{"num_attention_heads": 9, "head_dim": 64, "vocab_size": 8192, "positions": "rope", "rope_fraction": 1.0, "qk_norm": false, "attn_scale": 0.125, "bias": "all", "parallel_block": false, "learning_rate": 0.000407, "decay_shape": "exp", "doc_mask": true}
MLP neurons of a small language model. Each row is named by its layer, matrix (down: output weights) and neuron, and shows model dimensions 416-543. Each number is 500 + 25 x the weight over its row's rms, rounded and kept within 0 to 999. Numbers have three digits each.
A block is one neuron, or neurons of one layer that tend to fire together. After each block is what it responds to, as a language model described it from the Wikipedia text at the highest values.

L3.down666:482483451514498551478536520483507476551482497486545501501499512481553524528509477522464506484514490533514483532472511540465540520490520517525507486463497506527471477506505513533502483526531524519501484506518505513510463484455505518493470493513492514517527513475494496546488523491479433482496494509492483470549452464504476458494458490528510520500488539495513506503522517490510525511492
Responds to: Word continuations and connectives

L3.down929:470495517487485521486498507460512513525486474515489504489476515483515468503506502477494512503493506457475477497507488517469521491524486512461525538479512484457508530502499500497506492548531463550485482557513519511481505509523511477549449483509513502539482520519517569510498541486508502492481473460506510513494531486494472509498526472543504522505514475484545521499500493486511472480447
Responds to: Section-heading equals signs

L7.down520:505533481469483544520511476491499485517506511480481515457510496526521517480546510522510512484483499523461507485496532476521520469499496504491488503491493489500535508500499505500482463505476505528532491457493475478514513502495476467512556480530499488480507547549472532490528508519516516499474479449496459445477464459478496498512522516462513491500522567499476496495479470480519504472511
L7.down1316:517525486537506550511507435491488518509489522475520500450492491501479572550555523505494502508494527511502507556514508494458483491479496504456469514508509479467493472483457505485536489470448540475535493498492535495537523475516493488480499489492484530483510566498565484500519563546486518529520551510475467527471522530513458513517476466525504514533511493503493483508523519546497472506508
L7.down1356:490472490492471506448519519490482487503468473463531452544498482501528479475499490510508450488512514524451516519505518476509531503466473506483490506524499498566471496494495513486472509466465514489519509505532514497476507503518462461530482507580517503525502500530475505526512524500517533512495463491490524541464520513517503519468485475523499507544502520477490461498488506475514498495493
L7.down1399:505482495499507558497495487521530484488476515494472506448479530480528465467497491519532487507561472530534502528514494492447517457489435469483491474480506552498500439500481532524501542508502510467508459465478527532524489447538449474470467511498550531535496502478436508507530528484478534528492450538474496490499499522479553481518492511509473527527522506496505518478481541487512497478519
Responds to: Decimal digits in results tables

L7.down565:492522541512448502498490485486505540475497547537537485524499521515523505517483478505577489512533472515515512540530456457484471502471518502502492492522490520471517524482477519496535489482473437510512482476521544513499498484512528545491496503482486509467501448469442477472519504486497525483499507512472525488485495494515486504501514476474451517446516497495509515492539530482466512522483
L7.down1253:524506462489486500496501529502525480514521483555546476504484464491500496498495499497510477463503473563504487476512480523485500494519478495506503478517502493487493483525495513497510527474493463477496507529477509482475506502517500473530481471519507527498536494492510479497562491455475511503552523466452493492496501484490513527533539499490474464504520487499506496522452512510464518497467
L7.down2015:490544464508478530521495531479542503508463547525501513520493516468490476506492519522489505467533484454509494491515463455481474489491471504516466474473487501513447504500459553536495536539500505503526550523513521524505488503539480491509467493504527516488501520444505493559481485550494462482481502498520475492515462531467502515533522439491490553492526488500499519505510481509492458507548
L7.down2067:425539520510490506495462506474464504472503421540505520549510459494521487522498540544514516483501496458496538505510459547505513538469453496508539490498505480491528495507468518443521543530534474475491452513520502508457494454484522460466470546505499532536481527488506526499498469453490489527493528459446475451485525509460521476505507479478477510510499526499481495480489476522476497534521
Responds to: Markdown table separator dashes

L7.down87:478472463515477508493531467479494528438436508560544515524521513514481494527463499489482512517515474509524502498553511471498491543508540470509502522539474486523506494478470505493538504480495492496468472529493504453529514473482509509485498518480461449532521494518531469491482516519495472518527523498489505529524514475545485504496483503468494474514495493521476499482498507487450522536449
L7.down252:433484477538486456458503476486503511486487496503511523493487512459534506543510451499540479525532498483488486472492557504457527508492527503445478484511499518503537501516517556486491487510513528462513514464475536501519521506534473499498552456505516537468528510491519531498474491524513541454517497506478539466506509518538515481522492509493497546498547496473499498517533469504507493518514
L7.down1919:529478454511535497528524503497507499504489509489472526473516489478555518439493473486486506467489461540482486504499461549517553499514537523488503490492500492503545534492503490478508447495448518449486494483498480522490522493500472500534491507482490551495514497487518478475515554502490495493513510477498501520461440505524477510490513506467534531517504499435529495484522522508521528528494
L7.down2207:475498451500522502528542502495466504499438497526518513520537439494542505513518499520542500484525485487443468503480434548469493515460504465518507463499539504531511489508473476496548509508513472470444451503506511529481497495526533499497530553496488453494529454505510496504502524477517532531472516452509513555483484483528421506506479525441496534478475486562518498505468548515455497562472
Responds to: Stacked pre-noun modifiers

L5.down150:493532482554506476517513496558470521548530503501502519464560534500514499501507455501522558483499490450549485517529528526493480497492503521498505489501513490506567526455498515465492463504486480518531472474472508493529534484501511523482476459506477538511503517512535527480511539521471523498496484532526556516508504471451489485478479505514512528533569510537473513462496477481478503511465
L5.down427:506538531448526519464472487496490470496430492475477555465546516514522499527528517504512497486545526498481499551537524494535451451535499510529505483518443503521476536492522508456499538502474513510517523509505462494496516509475493514531512534505523497513476471501458497466531479516524537490514522509495504466475520460504502528478458505520530487517483488496489481499496491485515505493516
L5.down1459:552470483541503495524498495449518482513487542534516475496504535517465478509505499502554513489501485522479491496490493514450484517479510469500471501513545470505532504480486473475527482511514478497474452518507493452512539511495506469439479502448516503501536460486490508492534490462511551470464494527471480487464545502484494460483460532516514460523522476481522507514514511493510499504522
L5.down1921:470516540533522459535528475512511483544483532495469503514497534500451520541507517524490536516493503474519473456490472548450514482508522553569497478494541513472532494534478490528486444532522498502525472539517468464525479489516468502509469491520519516488495469539532508537487488480450492516477512535456522513553491511499531432488502479523518500511486519504537520504484471506508520473476
Responds to: Past participle endings

L7.down200:485477542520487529506498509465503517511505499520519527476463491499474509451537514479524546476506479533481534477491525513481515543491485508529479520513464522512519453494525464499493490507438522484470501488509468488509495513505501523498509505531535456498524484479488491470491500459521475498483477466519486509500522464504480519476488530475551464478469508546514476515507528540517535520453
L7.down1054:547430499525469529480495491537498513495511489467470526471490510532488517477480492471568506504524455530519482487475553463539488518554527488482553512547509526479468472493528532523483481440532491514494484473516499505479522481519478475494477499556500498501519497472507504544468538487514545501515464469504493510499528490566521456554517474511498478500467504526476524495485493525503519465521
L7.down1150:519510499495468525495525479509495490480528509511482540459501495513544468483510514483522471510488457479504503541506460491535499499506513466481490452489515461498480523501502497483492470510473475499540520526487504438496473488531471494523479503552510528522488499531447476455463516488498441532481451493465510499513509481485487465504544497464472536498514508507529479455495461500564477493526
L7.down1874:470500516527503458507499477528532500540478519485497505495525507488497527493535518457534519514535528539474536495503481501525506546516493492466446494513496535533536540520469489509537489488500548510505509445501492513455501524512455488484470510528470492503506517528483441513544527481506512497532521508530507488494516514480485482496527448525512486486499514529503489461494465500510510513495
Responds to: Digits inside data tables

L7.down148:478547556489482516466503530491517489497517510536482515472503492479543504537487530444578495478486477515488495517470512517508489483474475513492513527473485473549498529463523504457494478493510514480531500473514475522471481490512482473511447498498464513513512517474492522515471490492466510473522494486460510487474517513511481521493512466541506497508474498506533543476481501506529496499479
L7.down335:529522495462493511465499500525535474496469531504495513492482490526441456526473500508542489536493465540491544516495528501493488530528496535524471490496542518487487490535532516525478485527484505545503523473486489539489518477540486472490458489515503483516488503529458493509488532480500525509509480489488510489485521495533483465550524483484494479500494512519525519497521489478482454518535
L7.down680:426530487493494527516471533498484475500501494530501527538507478504524547539509510476472512474513482472504493506452477527487531471498494514437500475499463455514493546552495510493483482489509547492496496450510491459499506496497463501505495487507510462441490540535514472506487489489464512472538532489473479540552505517494514481441497498517497475474501488453508490523501461488497514528490
L7.down2077:513505490517473527545481464517519521487475501468474496480513549529537523513470514575512516528550507481500506525547501495484508479462472525494506508481515487434536537455488487488519473485500428472495487474488531537545545496490489518456493512474484534551451498441469513528503522530494487508499537502507508495507505527514506472507470504485462516500515511485489493523483526490464500495503
Responds to: Decimal points in measurements

L7.down18:475523504528501502515496571475497506497495508508484497517485481472493443528500473523520445519508489509549475497490487531440482521468542494493518495485513520513534499448502476464523483539474495505450496453448487473533484529536517506505508539478490493502583504485482514500542518480521484495498515495456427456505488549509492567486498509572533463501506507484492475510481496512511523531471
L7.down321:495520508512533459523501519517518432504520528520515496536489516485507497455490498499548529546500476523530482539529478508495538529502500507475516490501490521434532491489528499498514533544444477527501459511515527497462478482475502469453509510486464530534484491467498508530539479510477508483515472491518486481485473437470533513522477510525497486522531456467514509524512486484540485497523
L7.down367:488496525521482536503500560515544556534501513486505514482510511466507487490503480479494559550522495499506486514491501492502543500540522476481517529471488516518513557500505467494451493510469483498499506493488476467499502481460519483486493516524476519485523551540468479507465484523473486473457493522507497519508515519533503474495464457528473518495504486475518546532464497447499484503493
L7.down2246:460515502540507478506511468458483493477494496507481483495472442526511472524533523542515480490522537480507493516497506478520461491518522448460510490488480488486513523461517510475522496526483477506559471487496535470488529508541461505487492482483437507477495487464498531484499467519488468517519511487488497514489528562509497498537489487558491475501543485477530523501486517504502517509510
Responds to: Section-heading closing equals

L3.down1898:500453504515474524476475484508488490485534524478496476469450460497537502488526469475501456481528462532514518533481491468501466484511488459529510476498497492472491503465461486509524510448507456517464518502522470472499502522543462515477507462537509547482523462509510497504498536497495488514486500496500566520541507506498549491499472563490479505467565464485475544515500481532489500533516
Responds to: Table digits, name endings

L5.down911:552467493455515495509495537549517533520466479469539507511498483491501555508515473491499495513515468546470528525493502464522509567525520461487494502542495507510457488470463524464531505470475469490445520504492513458468530514492504495505506487519467540534483546498463555515473523497510535540488512479493451525502495468484495527518538471477478504437499555526487495533473522522522473500505
L5.down1569:495522520439541526478494537508474510479501468464458470500476476514477535480484494521445491471514529527478473458494465477534488525533482525513460500530462510513469515516505510506500510527551496525535514526541476475467498516507496485517478496525459465497504500493459511513487487526520535459483490506493529523494531441513500506541514474517532499491511504493525528539420491511548482486475
L5.down1695:492499489560489480484519482487522504522523539488541540492543522503476559486485519506507531502503516522487502478502529504512513469539506443508463505454487499479479483443487479500533497522506486563479510455494490549557446516524484480481511467516502514465497487513498481517496436514497521503496467524520471521538530499515459494470488518497467485458569500470521499544499433501490471492506
L5.down1937:514490500515455501520539445464494469492515487502486474500514477475508533503492523507501533465491502469444496484489516475490508501526515493504536496466492477481460496532498471473504551492473528458514483502509503504503509470502548513505470492454500510555485481525460494514503486525492459514522552471540453541464480490489470501498431480542464531521502497517500474519463556461516477474482
Responds to: Decimal digits in tables

L3.down919:503481503535459487483519492448510503528493499523501453521466493513503476493536483470507529520484488462507507465525531506474520481489479504538491499539496534487440546509508527508514500508507490529504487507540482531453521469543492495487519449508475488498487491435475491475472480471527497502528509535518464488492512435488500503535504478485481533438534500458473511517458477480491504488507
Responds to: Table separator dashes

L5.down38:522532530489477499458477512469498426501529465448501436481531516519515519482517479491524484538483556555514504510519517506488486505512486499523509523495488488475518517452525517469482489493486486505506477499472513512485468513494502525505516490528477449535539463492542452474454506507488537481506500468525517515511519524499511525491484507491476522491557482507530481493500546491535505468462
L5.down245:466539501453456516512496567472509512464544498503461541484487513469520502507534525515539457495543473484515489500515479523492522486514511499483465531504498507477542518519514526490465486540479479509494518510435492506531504513500502488491522504536493488453533556518514576524488509488488528503479475490500470479458480510488506459501527527488463513471527500531475504488486501494525483525501
L5.down1147:517512493473521523450530525523435475487472492491483466480508494487500483483496477504517504465495489504524514508508480484516513572473487499507472514478474532545511462524485524493482467485477492502502527457525462529544510478528520500489484504524502487487531524510536486533518506502519472536511490481452483497515526514466489534534539543524517460474493510504503480531500506524459486499496
L5.down1231:505509480500512548570519496495536529523477483429448497500505531479492497497496513547522526533533492502547494498516475491507480515495516493476449514483509536491517539531507504467496533531527491532524515503483504508484534521516491485513499490484456496477526535524543517490497517510486555512495486470478476507532512476475470505498532468506504518475482478524491507508457492496516521553453
Responds to: Wiki heading closing marks

L5.down184:517502452448501502507453478521498515488515534477526580510549505486490480491497445513491472495498472500475494493508481486537476491569469516441480449568463510498499515467484523474459500480490518526485505494537508478512542508528529490502496525532509518525478500518507458484502510484490484527491502516500477512491448499476473515496502519473531514479510512487469518513538492531544460498505
L5.down563:492504461501472497538482541498504465509486521494430501438521502483470481496511496529494549518527474487444523539509479469533511524501522483481509471498504496519501521464499510490441523487466485480490516503504543485518496507515479501535529502520559526517520477493436514525475543471530513506484501520486499480512511490525479521541537495519499478491475481505488469523455505509492502502510
L5.down980:506464507427541518481454463498479455518474484478445511465524477512511507483529486495499504556504489542474460533540511461472531536521488490474523425503512526584474528496498499525459513556494451525525522514523501501467520499499528508515519484532542459459463462523526479508513463521552511549480491473536506523499532520507536468484489480504514468496530518482477470518519486502474510506516
L5.down1240:524514528522437510497423536523522529526438488509506509504477491491500483504514503506512477485499541501462524509482520461542459446534499486498444449526467499490493484482531494520543483533533444508493517452487525496517464469515470527466489493490484514491492520528502481496471502490484454473487517517497478481477518475487501507474531542464488537486521533521524556473522466530481525528511
Responds to: Numbers in data tables

L3.down589:468512493536538488497496488482459491520546472541542503478509500484488460495528491524482495491529504531480501517518480517473464485473474488502507490529530504508516546478545483512497466531495493479518477501532463531512478500464446520509508448536446492492532548505527543492524505547499513530483482484525530515498519491487526457512514490516487517538517517498492462522513466475476505482487
Responds to: Adjective-completing suffixes

L5.down783:475507534529431495493511497531516524497512474505541501514494493463494500493528497454453473467499508500510512502515531583505504513538489494464474497496456525493548523486514478520504490533512485520463492492492535451487511502507525485503525480525473521490517481546482477489507490507510501530475489497561483537472491519515548514505482483524516498498508466470483507483493486500497498535482
L5.down992:497486528466453517521469533532559515484514513542541499504498530490506534499556533481520509507484491485532494494477538540484543471521499514477491517475528514533513545488520508504446502477489537479464502471483503491477518493481527494485456560515515511486532528534464440474493486461524507486523466476510500503518506538498487500519533434518491495492474466491498492479479525478497488493451
L5.down1007:516459450542500525506499513513518514494522529506510486468480552493463486509572505496499483513511455493513501508538506461464508510501474510532558496526533505522495488457498486495505489500502491509467493511480477464479501488514489461495548498468510507433508562505545506505467493491534484453451505504511490503521518479502478460509491469494490481487530450508532498521460546492518524478487
L5.down1212:498520511465427518514463522491520470496482503517534493495480526498489484474531478483525545544482490516491501505527544521501525486508485503541499536509503504519547462514484477510505504493481522504479493515508507478480529478469501459506488553490534492494521490470528489502478484535489489462512476489539500569522548483551483494468465473511501515510526468484500512528507518492473490480500
Responds to: Period after numbers